{"norm_place": "pre", "rope_base": 100000.0, "parallel_block": false, "init_std_o": 0.0, "lr": 0.00127, "schedule": "wsd", "final_lr_fraction": 0.02, "doc_mask": true, "dataset": "wikipedia_en"}
MLP neurons of a small language model. Each row is named by its layer, matrix (gate and up: input weights) and neuron, and shows model dimensions 240-303. Each number is 200 + 30 x the weight over its row's rms, rounded and kept within 0 to 999. A neuron's up and down rows have the sign that makes its largest values positive.
Before each neuron's rows, "fires after" lists the tokens most often just before its 100 highest values on Wikipedia text that the model never trained on. A number after a token or word is its count.

fires after: " on" 29, " Released:" 7, "On" 7, " also" 6, " |" 6, " (born" 6
L11.gate180,181,198,202,208,237,201,182,152,168,209,170,254,194,207,201,118,263,221,197,205,206,168,204,189,255,249,175,202,159,122,179,238,190,189,204,213,220,180,177,215,209,211,190,186,229,188,195,238,227,217,185,198,211,186,162,184,175,195,193,207,202,118,160,175
L11.up180,139,217,200,128,181,241,167,188,160,238,202,199,155,180,175,162,177,234,275,188,197,216,223,130,204,196,183,180,178,153,165,192,193,232,189,191,250,183,209,228,145,182,182,192,167,206,187,213,250,189,129,189,256,216,231,213,177,202,200,161,157,109,146,208

fires after: "\n" 50, "|" 7, " \"" 4
L5.gate195,165,173,213,209,167,212,169,209,197,138,206,164,201,196,164,216,208,203,190,204,225,250,148,205,241,163,182,197,208,178,199,202,185,181,205,234,178,186,195,225,153,218,184,201,148,198,224,232,215,193,170,213,212,145,194,187,205,215,147,223,165,224,217,207
L5.up195,211,188,190,169,209,202,228,218,221,198,188,175,165,175,196,280,191,121,191,197,227,198,191,233,208,160,219,185,187,195,187,233,193,231,202,172,212,172,193,237,249,219,256,211,237,178,278,145,214,199,158,251,182,226,168,182,195,153,230,217,184,217,227,205

fires after: " on" 45, " On" 18, " Mat" 6, "On" 6, " nam" 5
L2.gate178,194,196,165,162,234,211,194,160,159,210,132,243,209,216,245,139,191,193,179,148,200,224,206,212,208,180,214,199,192,205,183,167,241,157,203,221,197,260,166,198,161,189,216,206,171,191,192,227,200,207,225,249,185,206,197,286,205,235,182,242,228,170,177,155
L2.up178,201,194,249,177,177,181,189,206,245,209,240,204,217,140,175,238,169,162,234,197,202,227,217,167,183,189,202,207,226,146,213,207,163,213,204,189,176,233,181,187,142,177,242,216,177,206,170,192,227,169,179,168,166,237,216,202,180,170,219,191,212,196,169,219

fires after: "|" 67, " |" 12
L3.gate340,171,205,190,197,202,257,198,242,164,162,200,238,189,148,185,223,186,206,241,210,214,222,195,169,230,178,176,211,189,176,187,229,157,185,230,182,214,240,220,200,231,209,239,196,182,157,241,236,207,169,146,209,233,224,139,183,198,195,229,174,166,132,191,153
L3.up340,228,183,203,194,134,177,229,145,208,244,196,222,174,189,194,184,250,189,253,179,175,193,181,168,185,252,169,272,174,201,154,167,211,180,194,172,170,226,171,210,181,214,173,239,247,251,211,236,193,217,227,153,220,224,196,166,181,202,199,211,197,203,208,209

fires after: " K" 14, "K" 11, "H" 8, "T" 7, "S" 7, "B" 7
L2.gate112,235,215,182,162,195,198,168,210,209,211,182,206,198,184,212,235,230,208,243,195,172,234,207,222,221,176,167,221,243,160,213,197,175,230,195,235,179,206,135,198,256,183,241,208,266,211,255,229,145,194,219,219,209,193,268,235,204,248,256,189,209,228,154,142
L2.up112,209,223,183,233,204,149,179,209,217,199,197,167,220,181,171,204,188,240,170,217,211,164,218,202,194,166,196,186,172,180,247,189,258,222,247,182,238,230,171,217,200,180,193,217,218,245,230,210,206,166,175,184,160,196,176,239,218,149,211,248,181,221,170,217

fires after: "\n" 50, " s" 7
L3.gate628,194,224,204,245,216,185,157,274,234,122,185,171,239,172,156,179,160,229,242,192,237,184,232,211,264,224,189,248,188,190,258,243,221,205,232,209,208,197,212,272,188,217,203,214,244,201,253,216,215,189,184,147,181,176,234,196,198,194,155,179,215,233,189,160
L3.up628,200,131,220,204,153,171,243,174,271,176,192,200,183,223,169,130,190,254,227,220,186,245,169,195,241,206,180,172,200,148,225,238,247,207,229,179,208,203,221,215,221,148,187,221,239,209,249,250,179,180,176,199,160,172,228,218,234,244,208,195,225,196,207,238

fires after: "|" 16, " October" 13, " February" 10, " |" 7, " January" 6, " December" 6
L10.gate616,161,186,205,206,201,201,194,198,161,164,186,188,208,187,244,139,217,196,195,245,243,181,166,222,228,209,160,217,167,189,208,241,182,176,220,232,212,169,163,222,212,154,253,197,201,197,291,180,145,173,171,256,200,215,206,207,220,203,183,143,233,132,175,206
L10.up616,229,214,211,235,238,232,275,240,170,189,194,254,204,176,168,226,187,222,187,205,214,156,165,120,209,238,190,200,181,231,160,230,218,202,148,261,216,207,202,251,141,215,161,215,184,188,159,228,209,231,172,158,258,246,177,219,187,192,166,204,225,219,217,213

fires after: "|" 93
L9.gate593,167,136,185,216,236,213,210,248,166,193,219,179,171,163,141,182,145,206,208,215,199,264,174,152,213,243,169,209,253,191,229,219,191,206,235,136,221,169,171,189,246,223,228,133,173,210,227,257,176,240,141,169,216,180,211,217,194,211,173,190,212,246,198,156
L9.up593,196,212,204,168,239,193,176,205,169,122,197,178,227,195,211,219,198,211,203,265,218,201,163,133,186,97,221,221,161,204,180,267,197,213,223,137,201,198,230,234,228,235,172,240,127,220,200,208,224,174,164,195,188,202,185,200,188,216,178,190,203,215,216,141

fires after: " was" 29, " s" 6, " R" 6, " were" 5, " S" 4
L3.gate205,215,163,174,258,183,184,180,218,211,204,218,244,196,224,164,204,200,234,248,236,237,209,157,192,259,218,193,184,198,205,176,205,166,182,236,197,214,229,181,189,185,172,197,184,162,229,245,222,215,222,213,165,180,201,184,138,192,243,154,256,231,223,166,214
L3.up205,217,175,169,205,160,237,170,173,189,159,210,187,198,172,164,224,160,186,249,186,237,227,159,235,211,179,209,231,205,173,230,221,259,216,227,163,210,198,172,228,252,213,220,229,229,149,223,179,189,204,184,159,204,197,260,183,202,191,167,215,195,199,245,191

fires after: " 2" 14, " 3" 13, " 0" 13, " 1" 11, " 4" 6, "\n" 5
L8.gate128,221,241,179,246,162,218,144,193,241,195,212,148,245,218,179,220,178,242,201,184,221,213,230,188,194,158,215,216,207,235,205,241,213,172,204,218,211,201,182,186,135,156,190,140,163,178,176,208,178,206,216,175,158,165,183,202,249,178,193,179,160,246,106,177
L8.up128,145,198,193,234,210,182,195,161,246,199,196,208,179,174,188,153,169,201,211,215,166,192,240,195,215,267,200,197,210,227,277,238,186,204,227,211,191,219,213,164,246,175,190,248,208,179,192,214,189,202,206,143,208,144,192,196,181,259,193,185,197,199,185,242